Weights of a small transformer language model: rotary positions, normalized queries and keys.
MLP neurons of a small language model. Each row is named by its layer, matrix (gate and up: input weights; down: output weights) and neuron, and shows model dimensions 96-159. Each number is 128 + 32 x the weight over its row's rms, rounded and kept within 0 to 255. A neuron's up and down rows have the sign that makes its largest values positive.
After each neuron's rows, "fires in" lists the words (lower case) most often at its 100 highest values on Wikipedia text that the model never trained on; "fires before" lists the tokens most often just after its 100 highest values on Wikipedia text that the model never trained on.

L4.gate735 [177 112 121 106 140 191 129 147 146  54 142 147 117 111 139 178  82 146 103  62 102 165 158 123 156 151 138 130 145 145 135 144 133 100 136 134 124 162  94 169  89 125 116 110 143 146  81 110  90 177  99 155 129 144 162 139 115 107 103 138 174 128 144 149]
L4.up735 [131 133 130 128 159  84 154  96 128 109 111 113 153 105 114 111 139 147 116 107 135 143 208 108  87 155 153 113 132 173 121 109 171 139  94 100  95 137 155 100 100 142 130 146 182 135  73 142 118  70 143 159 165 121 178  96  88  67 119 180 116 173  99 148]
L4.down735 [151 121 119 162 102 118 156 112 146 131 124  92 171 151 115 165 210 121 171 132 178 149 114 136 101  52  59 136 193 131 146 136 130 152 163 105 102 123 155 117 104  82 106 130 153 191 154 123 202 143 127 164 170  69 152 165 133 207 147  95 104 188 131 151]
fires in: "also", "second", "secretary", "preceded", "cast"
fires before: "o", "d", "t", "ed", "ent", ":"

L6.gate250 [131 117 119 131  99 120 114  50  81 120 149 131 107 160 180 145 128 103 112 122 103 116 154  73 148 133 180 118 121 156 153 125 167 147 134 134 114 115 110 186 130 166 153 149 108 138 166  85  92 100 100 123 159 114 151 145 164  74 158 142 118 103 118 115]
L6.up250 [112 170 140  83 111 104 144 120 158 149 144  66 119  97 122 152 131 132 116 121  85  88  73  88 147 100 119 117 163  96 108 179 154 113 109 103 143 141 106  82 122 154 187 159 164  75 133 145 137 172 165 127 105  65 142  90 101 145 102 166 134 168  68 154]
L6.down250 [ 84 133 129 137 209 106 114 106 104 120 140 170 116  83 107 139 146 112 138 116 114  81  80 129 120 118 130  94 102 114 158 102 145 177 125  81 139 124 110 127 213  94 107 152 101 107 145 130 102  92 139 156 155 124 194 187 142 128 163 154 123 103  87 192]
fires in: "which", "known", "knowltonii", "bring", "show"
fires before: "n", " was", "l", " h", "ing"

L5.gate186 [128  98 122 161 144 106 155 161  72 143 105 109 144 114 163  97 133 112 131 127 134 184 178 115 121 155 123 183 159 129  72 158 123 162 108 138 116 133 139 131 119  77 133  93 103 117 119 139 141 124  84 114 104  87  77 129 151  61 135  96  43 106 162 167]
L5.up186 [139 160 173 181 183 142 118 111 121 133 100 167 126 121 149  97 134 119 138 120 137 138 120 116 156 156 135 205 103 131 149 131  96 124 156 100 170 136  59  66 147 104 169 113 133 169 164 135 185 120 168  86 146 117 172 173 139 128 175 182 127 134 108 124]
L5.down186 [167 149  93 159 142 173  85 134 157 149 145 211 106 158 125 104 120 111 155 148  58 122 142 184 171 108 129 130 105 147 113 106 153 120 134 139 162  96  96 138 124  90 153 142 130 146 129 136 200  84 139 104 125 142 170 156  88 152 178 147  98 173 113 151]
fires in: "between", "david", "giving", "given", "gave", "government"
fires before: "e", "id", "ing", "ver", "en"

L3.gate878 [140 128 140 201 126 154 135 142 167 161 135 125 122 148 124 130 154 105 178  50 126 133 136 132  98  86 154 129  47 142 101 156  73 160 118 153  83 138 236  92 118 164  92 113 126 194 156 107 124 116 157  94 116  90 117 199 130 110 125 133  91 107 161 101]
L3.up878 [162 110 129 155 138 169 151  82 159 174 144 148 103 183  87 127 199 169 140  76 114 161 163 142 105 145  89 101 111 144 146 103  59 109  82  80 114 138 198 139 117 163 102 129 107 123 138  82  93 118 133  52  72 129  78 177 131 109 143 136 150 160  99  95]
L3.down878 [166  94 132 127 111 135 192  93 146  97 175 130 154 137 144 119 138 169 160 138 136 165 155 144 114 151 180 154 109 142  60  89 192 102 112 198 130 145 137 166 131 114 180 108 156 161  81 102 138  98  97  96 121 138 114 161 157 152 213  77 119 156 149 120]
fires in: "is", "are", "was", "were", "ballot", "bethune"
fires before: " a", " an", " the", "a", "\n", "h"

L9.gate270 [ 74 139 147 121 135 122 113 147 125 161 154 102 146 119 105  80 133 123 150  76 111 164 119  81  63 170 118 192 135  71 165 141 167  99 131 114 101  80 169 111 133 138 150 146 135 179 128 109 149 110 145 135 104  96 112 190 153 159 146 145 133 109 163 146]
L9.up270 [102 115 122  67 131 100 161  97  90 139  84  88 119 169 154 127 131  95 191 153 137 116 143 154 132 102 162 105 167 143 171  91 157  88  80  77 154 103 162  83  86 102 181 152 141 106 155  60 154 107 113 144 135 149 160 128 170 126 140 106 111 137 175 199]
L9.down270 [108 154 195  97 130 114  47 102 103 170 129 115 155 142 153 105  73  54 118 168 151 119  85 104 103 185 129 137 151  90 123 120 128 134 112 194 227  97 109 140 146 169 183 135 140 106 107 119 106 128 123 114  97 115 118 144 138 136 167 135 126 152  98 106]
fires in: "public", "published", "republican", "of", "publication", "pacific"
fires before: "ic", "is", "ow"

L4.gate679 [139 179 148 146 146 103  76 122 187  99 131 102 168 107 162 127 155 105 139 175  74 115 123  97 129 149 107  72 154 115  71  84 141 200 134 119 109 110  98 241 144 156 149 149 115 105  96 105  71 117 148 122 136 126 109 111 101 144 173 120 123 151 101 148]
L4.up679 [131 130 167 107 133 175 154 149  83  90 120 138  97 111 144 209  79 138  93 135  75  87 118  66  80 186 161 149 152 146 136 149 172 144 140  94  93 153 112 165 166 136 149 137 117 119 125 159 133 101 182 132 112  69  97 107 172  88  93 145 129 131 162 100]
L4.down679 [193 167 132 109 122 123 114 152 103 117 101 156  96 124 139 115 141 148 126 133 112 135 104 115  76 160 137 151 140 161 136 141  77  74 182 110 129 163 126 125 198 115  98 154 104 140  78 171  76 149 164 133 122  94 131  89 110 116  49 143 118 125 111 125]
fires in: "season", "early", "eastern", "seasons"
fires before: "on", "ly", "ter", "l", "n"

L3.gate582 [110 169 147 130 125 139  93  97 176 101 171 145 109  63 171 112 135 157 128 142 185 161 135 131  89 153 106 196 107 158 124 121 103 102 130 173 139 148 175 119 151 134 180  67  99  89 172 104  51  82  85 130 117 101 115 145 192 144 138 105 153 159 142 140]
L3.up582 [ 74 148 148 103 132  84 102 123 130  83 130 190 122 125 116 140  96 108 130 108 110 128 120 113  74 121 149 145 137  58 168 133  97  78 152  86 114 135 121 121 142 117 103 133 133 114 165  77 149 151 139 234 150 140 102 130 134 157  95  78 111 160 179 150]
L3.down582 [ 81 122 174 113  76 143  88  89 180 134 115 107  78 124 177 172 168 122 147 152  96 140 159  91 115 184 142 140 134 132 190 140 108 132 113 182 116 131 121 123 105 112  89 185  96  86 148 140 118  61 123 176 132 112 112 137 204 108 180  47 136 122 109 131]
fires in: "year", "years", "paper", "anthropology"
fires before: "ear", "s", ",", " in", ".", " and"

L5.gate283 [ 46 111 125  83 106 126  95 183 175 138 129 168  97 167 159 106 171 188 131 164 186  91 139 119  90 146 120 111  88 115 125 120  13 139 142 185 113 158 145 179 115  90 150 109 175  93 123  99 109 135  99 137  81 154  88 146 154 130  99 159 156 168  88 173]
L5.up283 [153 132 137 184 143 107  37 117 159 116 155 146 132 101 141 147 125  89 174 168 105 119  72 111 126  96 150 189 118 151 133 143 141 191 114 115 134 123  45 100 126 133  61 127 150 149 155 113 137 120 122 134 148  47 119 106 172 119 137 203 167 114 107 146]
L5.down283 [110 122  97 123 113 130  87 151  47 116  84 195  86 128 128 115 135  91 134 130 175 167 131 136 119 110 105 140 131 121  97 136  66 132 113 136 130 144 101 107 131 154 172 110  85 123 152 156 131 133 107  78  81 115 134 128 128  71 122 105 162  89 111  73]
fires in: "season", "year", "years", "months", "seasons", "boyfriend"
fires before: "s", ".", ",", " of", " and", " |"

L4.gate16 [150 138 176 108 130  60 111 196 151 111 166 162  97  87 101 111 114 129 172 100 135 160 115 103 109  71 122 101 148 128 105 142 109 153  81 126  85 104  80 156 131 187 162  82 127  72 160 116 138 195  67 114 175 178 114  92  86 130  95 169 131 202 154 141]
L4.up16 [141 130 150 125 152 100 155 142  84  95 144 147 157 111 168  91 107 159 124  84 162 156 202 152 133 144  84 163 103 163 152 117 139 143 134 126 153 121 119  74 135 142 139 120 108 181 123 156 153 100 141 152  59 107 177 129 168  81 165 112 167 109 162 116]
L4.down16 [199  73 128  87  98 198  85 144 124  81 133 160 111 133 181 101 156 137 159 111 172 207 108 142 144  93 147 109 129 113 109  63 134 155  57 125 133 156 119 142 125 109 126 126 205 122 153  71 136 138 118 139 162 137 124 116 133 107 104 134  85 171 147 100]
fires in: "also", "including"
fires before: "o"

L3.gate11 [ 81 152 110 163 132  96 139  91 106  62 120 106  97  36 162 190 134 144  85  96 160 166 139 131 163 145 128 109 134 142 113 167 156 165 148 130 139  93 202 155 105 151 119 179 150 165 173  71 167 149 133 149 109 149 110 109 131 126 128 137 170 185 131 148]
L3.up11 [119  86 192  80 118  94 102 143 130 120 154 115 104 125  89 140 136 127 161 150 187 116 104 152 155  96 138 143  78 144 100 105 107 162 157 183 123 141 116 158 149 167  58 166 172 209 130 115 122 101 130 145  79 158 152  65 121  83 132  74  99 168 134 113]
L3.down11 [146 147 122 134  80 127 104 108 136  62  68 145 105  98 103 149 124  94  99 124 165 144 118 171 118  85 122  93 118 141 174 137  67 116 192  96 126 150 148 108 144 152 111 166 111 180 114 123  98 103 142 111 110  87 152  78 148 101 152 165 124 203 114 120]
fires in: "also", "a"
fires before: "o"

L5.gate735 [160 143 119 160 178 135  84 173 119 128 147 116 133  83 146 113 123 163 120 107 112 151 129 129 129 108 113 192  90 104 104 119 117 137 124 139 115  97 122 168 155 139 100 143 192 144  79  84 128 141 126  79 126  87  94 124 183  85  83 135 124 164 143 111]
L5.up735 [157  73 194 134 148 113  98 140 150  96 182 133  83  68 191  63 128  77 127 102 181 168 162 116 175 135 190  94 100 151 182 100 141 150 170 101 147  93 143 161 190 119 157 184 130 177 164 118 176  93 129 158 128 124 112 165 127 137 165 124 138 119 141  81]
L5.down735 [176 149  92 167 145 123 105  83  99 113 117 186 107  95 127 165 170 149  68 143  10 132 135 102 123  65 103 122  88 172 159 136 122 136 154 118 150  58 164 191 197 127 105 127 151 194 137 109 154  82 141 128 127 120 172 130 163 137 123 111  87 141 111 124]
fires in: "october", "cultural", "coach", "culture", "other"
fires before: "ber", "her", "ur", "en", "er", "ch"

L6.gate183 [155 144 130 148 134 117 169 149 101 145 112 135 157 146 150 121 151 162 115  98 102 143 102  80 137 102 126 134 107 143 159 131 122 164 153 147 175 151 116  77  73  35 133 148 145 142  60 135 167 122 167 150 104  97 138 138 115 127 194 123 128 138 146 136]
L6.up183 [122  62 114 112 197  83 145 119 109 118 114 175 103 123 106 103 135 165 113 129  71 185 100 104  98 143 130 113 161 186 152 176  93  90  89 158 131 113  83 108  73 137 123 112 194 126 130 189  80  96 149 112 101 112  97 136 158 144 112 133 144 142 132 198]
L6.down183 [120  74  80 132 155 152 141 132 137 119  90  62 164 194 155 105 152 139  81 120 152 124 122  93  57 133 133 154 155 109  83  47  82 131 148 173 114 135 105 137 109 107 158 122 155 117 186  72 157 105 133 134 121 160 149 133 173 178  48  93 164 109 169 154]
fires in: "building", "built", "january", "buildings", "appointed", "july"
fires before: "il", "ary", "ly"

L10.gate946 [114 156  97  98 128 106 119  97 122 181 141 141 147 135 110 114  85  63 131 119 113 100  95 155 108 114 132  22 113 172 159 175 147  38  72 127 177 168  87  87 118 137  96 161  95 172 135 150 155 144 150 127 110 145 158 120  91 113 136 101 142 125 158 110]
L10.up946 [140 103 113  32  76 150 114 180 146  78  70 135  33 145 122  70 154 160 141 130 132 115 135 147 131 153 189 135 152 108 158 150 110 124 128 144 178 160 121 142 149 139  87 119 141 184 116 124 141 116 119 163  68 118 146 127 119 124 156 148  99 111 109 164]
L10.down946 [176 132 138  99 115  92  95  85  99 160  70  96 138 183 126 177 137 157 133  98  76 137 134 146  82  84 104  71  87 108 129 151 118  33  97 164 132 119 141  92 118 125 109 122 123 176 156 162 105 141 168 159 129 150 122 160 100 183 127 158 152 131  79  91]
fires in: "this", "japanese", "those", "three", "two"
fires before: "is", "an", "os", "re", "o"

L4.gate416 [ 54 131 157 125 134 121 131 124 126 108  77 135 140 107 169 154 212 142 163 151  76  79 143 126 122 129 161 123 149 192 105 125 119 101  71 120 146 159 148 141 101 193 206 139 158 126 123 149 140 173 141 171 151 130 140 172 109 101 176 149 118 192 136 129]
L4.up416 [102 160 107  59 127 155 153 132 164 122 133 139 137 100 139 136 165 155 217 100 106 155 164  99 118 119 167 119 119 158 119  81 112 154  67 165 164 147 140 157  90  78 101 173  91 140  86  83 114  83 150 122 142 149 147 172 138 151 155  94  86 130 120 120]
L4.down416 [ 43 139  88 123 146 140 185  90 125  85  83 110  96 119 191  69 131 150 164 137  74 122 138  92  86 113  94 164 145 128  79 101 121  90  79 133 157 214 118 146  94 125 178 156 117 147 122 144 161 156 120 142 133 162 134 175 116 150 128  98 116 170 170 143]
fires in: "is", "without", "was", "those", "contemporary"
fires before: " a", "t", " the", " an", "e", "or"

L5.gate659 [ 99  97 125 110 110  99  67 126  87 143 131 135  96 221 113 132 110 188 154 123 151 165 186  97 123 116 118 161 119 141 158  80 163 123  59 166 177 127  72 141 176 174 175  94 156 148 122 120 125  89 101 151 117 112 100 136 133 162 183 126 146  97 123  65]
L5.up659 [156 119 148 107 128  89 111 132 159 106 104  43 119 129 144 147 118 172 119 145 182  95 159 104 144  87 158 150 163 133 138 147  82 145 114 131 152  52 171 138 133 139 116 127 165  98 193 115 140  72 179 134  99 138 166 149 113  20 171  97 101 155 141 156]
L5.down659 [ 89 108 170  46 103 119  90 139 141 126 150 123 126 161 109 203 143 102 121 173 156 107 180 138 140  92 180 164 132  99 193  90  87 121 137 186 139 106 139 136 137 141 192  75 158 106 127 145  99 117 138 178  90  85  67  80 121 170 137  76  98 162 153  83]
fires in: "february", "june", "march", "april", "january"
fires before: " 201", " 19", " 202", " 200", " 18", " 3"

L10.gate920 [121 106 164  85  94 119  91 139 149 133  93 150 127 155 190  68 113  90 105  43 126 120 171  79  77 119  94 144 136 149 151 171 142 157  76 208 132 159  80 153 127 125  91 130 121 191 101 108 151 108 115 128 134 129  81 132 142 142 169 148 138 110 214  61]
L10.up920 [160 155 112  71  97 161 104 124  98 158 113 110 138 109 142 127  83 147 154 144 123 107 111  92  72  83 107 147 108 149 141 135  86 151 159 100  78 144  96 141  80  75 111 145  98 120 163 108 127  64  89 159 123 112 159 136 153  93 175 167 177 136 162 137]
L10.down920 [148 132  98  89 107 114  80 144 136 139 149 104 121 121 153 150 105  94  70 103 159 173 111 119 125 114 142 117 123  93 142 130 112  25  96 134 106 243 148  52 121 130 138 174 182 161 140 132 128 133 159 149 132 155 136 105  71 164  87 144 109 150 114  90]
fires in: "season", "committee", "commission", "community", "seasons", "commonwealth"
fires before: "on", "it", "un", "is", "and"

L5.gate612 [136 117 180 179 134 153 110 127 139 128 144  94 120 131 133  83  74 138  87 111 150 198  95 112  92 117 135 132 125 136 123 157 172 117  81 134 122 149 117  78 113  61 111 117 153 103  93 123 173  84 157 163 150 165 105 117 132 172 143 132 134 121 164 141]
L5.up612 [103 142 139 135 111 140 142  91 126  84 115  67 165 166 123 161 152 160 129  93 146 115 172 187 166 145 119 120  95 139 146 145  97 119 143 156 170 142 139 119 164 114 187 146 148 178 103 105 100 108 126 141  56  90 179 109  36 132  95  78 136 141 132 152]
L5.down612 [ 99 116 122 124 142 148 108  79  82 115  95  96  86 151 109 102 194 110 109 133 122 158 136 136 137 101 133 123 119 124  85 119 126 101 130 142 153 166 185 172 118 132 190 145 172 111 113  81 170  75 136 122  84 140 192 113 121 134 146 109 163 186 122 179]
fires in: "succeeded", "preceded", "director", "directed", "secretary", "brazilian"
fires before: "ed", "or", " by", "ary", "ian"

L9.gate909 [118 113 197 117 160  80 174 122 105  95 142  92  95 100 150 106 119 172  70  91 146 180 126  81  88 157 135 142 153 119 155 152 119 213  73 158 121 102 127 142 146 119 131 135 118 141  73  95 128  81 145  82 191 145 122 111 134  93 181 140 110 145 123 159]
L9.up909 [150 115  96 107 128  56 139 119 142 121 107 106 106  85  94 168 139 113 153 132 123 113 114  75  92 111 123 156 169 128  76 160 167 128 128 117 146 115 159  67 158 142  69 197 149 107  89 163 159 122 153 109  88 102 126 117 176 130 164 180 159 100 135 132]
L9.down909 [ 86 131 123 120 135 126 162 102 121 150 138  88 109 131 152  64 166 137 139  85  94 187 165 100 132 120  90 145 155 159 150 134  77 181 127 203 145  88 151  93 108 136 108 127 117 158 118 170 141 145 137  81 179 161 134  58 140 106 144  59 105 164 155 101]
fires in: "also", "to", "which", "through"
fires before: "o", "ou", "ich"

L3.gate17 [101 137 182  92  78 135  91 103 154 114  91 148 152  98 152 140  86  79 136 138 153 107 143  77  96  66 143 124 123 135 111 168  87 127  68 128 121 136  81 137 171 155 105 127 150 142 124 187  94 148 102 186 122 112  47 204 164 127 142 117  97  74 117 123]
L3.up17 [ 95 156 113 147 111 103 135 153  77 120 100 116 106 135 110 158 140 148 146 138 119  87 135 117 104 142 163 137 127  89 123  93 133  70 145 172 199  97 177 164 130 124 121 100 181 195  94 133 225 104 103 131 195 165 172 145 144 137  91 126  82 140 168 130]
L3.down17 [156 153 138 165 141  89 148 108 142 139  50 111 190 113 128 172 137 122 152 123 129 198 160 103 179 122  71 130 136 162  73 129 150 143  81 187 148 123 115 114 167  14 135 171 113 105 101 108 125 115 106 115  98 141  79 108 116 132 146 116 111 110  99 120]
fires in: "also", "vocals"
fires before: "o", "\n"

L5.gate893 [ 98  77 102 134 125  88 125 173 160 148 192 147  81 112  98 147 176 170 128 138 200 117 140 101 168 156 108  71 165 106  95  91  89 135 139 105 167 127 126  66 148 163  97 147  97 150  74 125 124 101 134 163  91 116 100 120 123 123 186 162 112 202 170  90]
L5.up893 [142 129 117  84 170 161 155 138 125 163 138 157 158 136 124  96 160 176 134 121 120 143 131  78 216  92 122 109 105 118  98 147 153 209 101 151 123 116 158  95 170 126 122 187 191  53  81 135 122 199 114 131  87 168 126 117 123 108 139 131 100 145 107 153]
L5.down893 [115  91 139 139 124  81 176  46 115 105  96 135  96  62 150 130  85 166 146 164 131 130  77 102 148 144 138 129  94 157  88 133 143 151  97 126 111 117 162 177 115  76  68 130 123 115 152 120 176  46 158  86 115 204 133 163 127  88  80 177  83  97 110 116]
fires in: "japanese", "known", "paper", "knowltonii"
fires before: "an", "n", "er", "l", "ist", "ers"

L4.gate474 [143 113 146 132  38  79 105 131 150 112 145 116 132 102  82  87 117  89 114 124  66 129 121 146  89 117 151 145  98 119 112 154 139 162  63 125 152 152 185 116 103 182 172 119 132 156 164  94 127 157  71 184  96 139  80  99 139 154  91 166 101 133 131 204]
L4.up474 [172 136 113 163 148 167 142 154  90 153 117 149 117 148 188 130 123  92 144 183 104 149 123 118 138 217 133 118  66 110 123  82 139 114 100  88 143 119 157 133 111 155 126 182 162 169 150  85 133 138  61 137 141 171 136 120 226 183 109  97 127 134 143 136]
L4.down474 [165 108  78 122 131 161 151 153 118 110  50 159 163 112 163  91 167 146 100 105 159 151  84 114 156  88 131 120 211 140 142 196 206 155 164 129 121  82 149  63 167  92  87 139 129  88 147 105  57 180  84 129 143 162 160 116  83 126 111 129 140 109 120  69]
fires in: "also", "wife", "originally", "original", "california"
fires before: "o", "in", "n", ":", "i"

L9.gate619 [175 142 133 125 129 126 126 140 104 133 172 162 125 167 134  88 115 135 136  31 193 147  95 153  98  99 122 102  83 118 118 127 102 148 129  75 124  68 125 145 142 140 168  79 171 135  86 110 164 148 109 148  90 129 126 116 125 123 107 180 123 147 135 171]
L9.up619 [165 135  86 128 117 164 190 129 113  77 179 132  83 160 119 170 127  82 158 187 104 156 108 159 103 147 171 105 153 141  89 186 128 102 157 132 143 188 179 152  83 121 147  70  81 110 139 110 133 111  95 132 123  93 113 160 121 122 104 136  64 127 168 171]
L9.down619 [102 143 143 141 100 194 134 126  97 108 129  94 116 139 158 147 148 138  93 135  97 175 126 152 140 135 165  97 129  86 104  65 130 121 130 116 155 112 144 141 163 150 122  91 145 113 107 145 165 148  86 161 116  90 186 109 132 100 134 156 102  66  77 159]
fires in: "john", "history", "succeeded", "group", "groups", "preceded"
fires before: "or", "n", "p", "ed", "an"

L4.gate692 [129  89 109  88 144 200 172 199  76 155 121 133  79 106 165 117 158 144 125 111 100 130 127 128 172 130 113  86 137 128 137 123 151 150 143  68 120  66  90 168 147  91 113 111 128 139 168  77 137  72 127 174 168 115 153 124 113 114 139  39 141 130  65 120]
L4.up692 [109 158 177 152 135 139 110 153 139 129 114  81 148 171 134 135  62 102 115 103  88 173 207 147 156  85 155 177 161 137 129 105 110 130 128 129  78 153 112 158 166 116  73 103 187 125 187  64 122 166 164  96 103 141 114 115 130 163 130 102  87 111 123  68]
L4.down692 [103 131 169 156 189 122 129 173  86 158  66 118 154 143 103 169  94 155 149 151 103  83  89 144 134  75 126 143 165  76 155 126  91 109  78 138 102  59  98 171 156 143 142 166 126 180 144 118  93  65 202 175  99  64 136 114  90 165 143 108 103 120 135 162]
fires in: "april", "june", "august", "march", "july", "architectural"
fires before: " 201", " 19", "it", " 202", " |", " 2"

L4.gate957 [ 74  61 202 118 145 113 144 100 111 126 125 115  92  56  90 104 156  85 116 108 174 119 113  87  82 130 129 168 149 124  81 170 146  88 115 144 108 151 137 170 131  79 124 170 145 160  99 137 119 106 126 184  92 130 135  89  91  68 153 138 124 138 131  83]
L4.up957 [137 137  72 163  95 111 107 163 158 139  84  33 232 115 137 181 120 152 185 116 196 108 143 122 133 128 150 107 146  98 106 135 121 153 162 138  88 126 146 109  61 131  97 163 159 136 130 130 141 116 110 145 139 135 101 124 142 175 140 130 129  93 134 163]
L4.down957 [156 152 131  94 154 148 141 143 119 143 120 120  93 114 213 119 161  73 147  95 146 110  90 143 168 137 149 148 139 129  83 140 192 113 153 170  88 162 124  67 137 151 118 116 136 122 130 105 112 130 166 142 143  95 141 121 116 159 132 119 181 149 140 138]
fires in: "also", "almost"
fires before: "o", "ost"

L10.gate681 [133 126 147 111  63 151 166  81 105 152 117 162 155 171 103 119 174 135 167 102 130 130 127 144 110 169 129 118 187 183 135 175 114 143 134 130  97 130 123 127 116 128  43  87 148 113 121 184 159  50  85 145 201 115 112 147 118  82 108  50 130 126  83 119]
L10.up681 [188 145 120 134  97 137 111 112 160 110  95 166 123  93 116 159  72 144 161 107 152 105  96 160 139  95  75 117 204  84  98 145 119 138 104 111 158  98 136 121 155 133 105 107 171 120 131 128 157 133 106 203 150 127 137 120  37 141  46 166 156 111  64 127]
L10.down681 [137 138 112 107  17 104 108 162 156 123 174 109 153 188 147 133  84 133 162 146 196  64 106  96 112  86 125 134 159 110 176 106 134 129 182 118 140 110 150  93 147 170  98 171 105 145 139 163 119  68 157 118 132 130 143 152 122 165 130  83 178 157 111 120]
fires in: "with", "business", "focused", "within", "without"
fires before: "in", " the", " on", " a", "at", "ou"

L3.gate568 [ 99 142  98 138 140 138 171 165  96 141  59 117 138 153  84 138 110 117 155 105 135 104 153 120 136 198 126 160 123 109 143 142 195 155 105 136  80 153 149 133 112  96  77 148 150 126 145  69  97 163 147 147  80 162  93 129 140 150 144  99 126 119 160 149]
L3.up568 [ 85 132  81  70 183 142 158 119 147 106 103 149 204 140  93  95 151  96 134 171 156 126 126 147 134 133 119 152 139 174 120 129 143 218 154 157 116 109 118 130 103  85 126 125 138 103 151 151 167 166 167  91 153 123 143 151  71 153 159 143 106 181  95 143]
L3.down568 [147 161 121 130 152 101  64 131 143 101 141 124 141  97 113 197 135 107  64  92 138 138 129 144 132 122 143 113 123 116  95 124 103 115 129 192 102 121 180 146  64 174 158  67 111 116 142 140 151 106 126 117  73 107 118 162 133 185 165 124 159 140 150 124]
fires in: "district", "established", "dorstenia", "distinguished", "institution", "institutions"
fires before: "ut", "t", "l", "u", "ia"

L3.gate920 [166 125 171 116 131 149 145 147  68  72 109 133 148 189 123 153 152 127 189 164 142 129 143 145 106  92 110 105 141 140 180 117 128 159 131 116 146 203 146 129 193 161  84 155  71 182 130 140 157 175 179  94  86 183 160 145 115 137 138 165 157 146 131  70]
L3.up920 [130 118 110 140 114 141  80 137 105 115 117 150  87  93 137 147 170 126 123 122 136 115 193 137 118  83 141 106 111 101 114 146 168 104 158  70 222 121 115  99 119 109  59 130  82 127 120 136 149 203 155 161 118  85 127 171 163 116 163 143 101  91 145  96]
L3.down920 [162 114  83 148 144  96 120 103 113 180  56  74  98 116 169  59 111  89 136 145  96 136 164 130  89  66 121 101  90 150 225 154 149  37  90 161 153 138 112 127 177 130 126 111 113 170 159 154 132 126 183 163 116 122 194 175 125  99 175 157 181 161 138 105]
fires in: "used", "succeeded", "south", "creed", "indian", "southern"
fires before: "ed", " to", "th", " by", "t", "ian"

L6.gate249 [ 86 158 148 128 152 180 122 101  80 139 149 133 119 137 183 152 107 117  90 106 124  92 167 130 156 108 122  61 121 157 152 153  87 156 116 131  90 101 178 161 145 169 117  95 167 163 115 112 150 156 169 187 148  71 111 192 109 170 118 145 177 171 204 132]
L6.up249 [136 113 151 174 161 142 116 157  58 127 115 121 135 119 186  66 156  82 145 127  70 157 163 131 141 158 146 148 135 182 179 112  72  92 135 115  67 118  85 146 140  73 193 113  76 179 200 159 148 129 197 136 122 104 156 140 114 154 106 145 113 148 136 124]
L6.down249 [111 130 108 134  99 142  64  75 164 109 149 137 140 153 124 140  55 114 117  70 117 154 169 116 171  96 123 107 138 132 156 118 127 141 104 173  94  71 167 125 114 113 132 153 138 108 149 142 119 181  98 162 112 170  78 136 141 137 167 145 142 147 173 153]
fires in: "october", "election", "each", "success", "senate", "successful"
fires before: "o", "ess", "\n", ",", "ic"

L5.gate716 [104 168 143  70 138 134 122 115 115  43 139 121 143  98 129 119 167  97  77 111 112 137 124  90 111 129  95 103 176 153 112 153 142  96 164 146 139 167  98  72 176 110  79 127 115 111 201 133 192 129  65 131 158 141 120  87 123 124  83 105 136 149 100 126]
L5.up716 [167 122 105 113 116 174 139 144 105 128 147 138 122 122 212 145 112  93 163  61  77 173 134 118 140  99 117 146 162 151 121 142 141 144 136 155 195 131 104 206 105 140 159 124 140 170 108 127  53 191 163  98 146 138 111 132 122 145 164 137 103  83 204 189]
L5.down716 [172  89 103 199 111 130 160 164 137 136 166  95 136 142 174 139 101 180 112 119 158 147 122 140 145 187 146 163 150 110 148 103 125  99  97 136 157 207  99 156  80 123 145 145 142  99 120  80  79 106 162  74 119 112  97 149 125 122 126 165 116 152 138 140]
fires in: "also", "washington"
fires before: "o", "t", "on"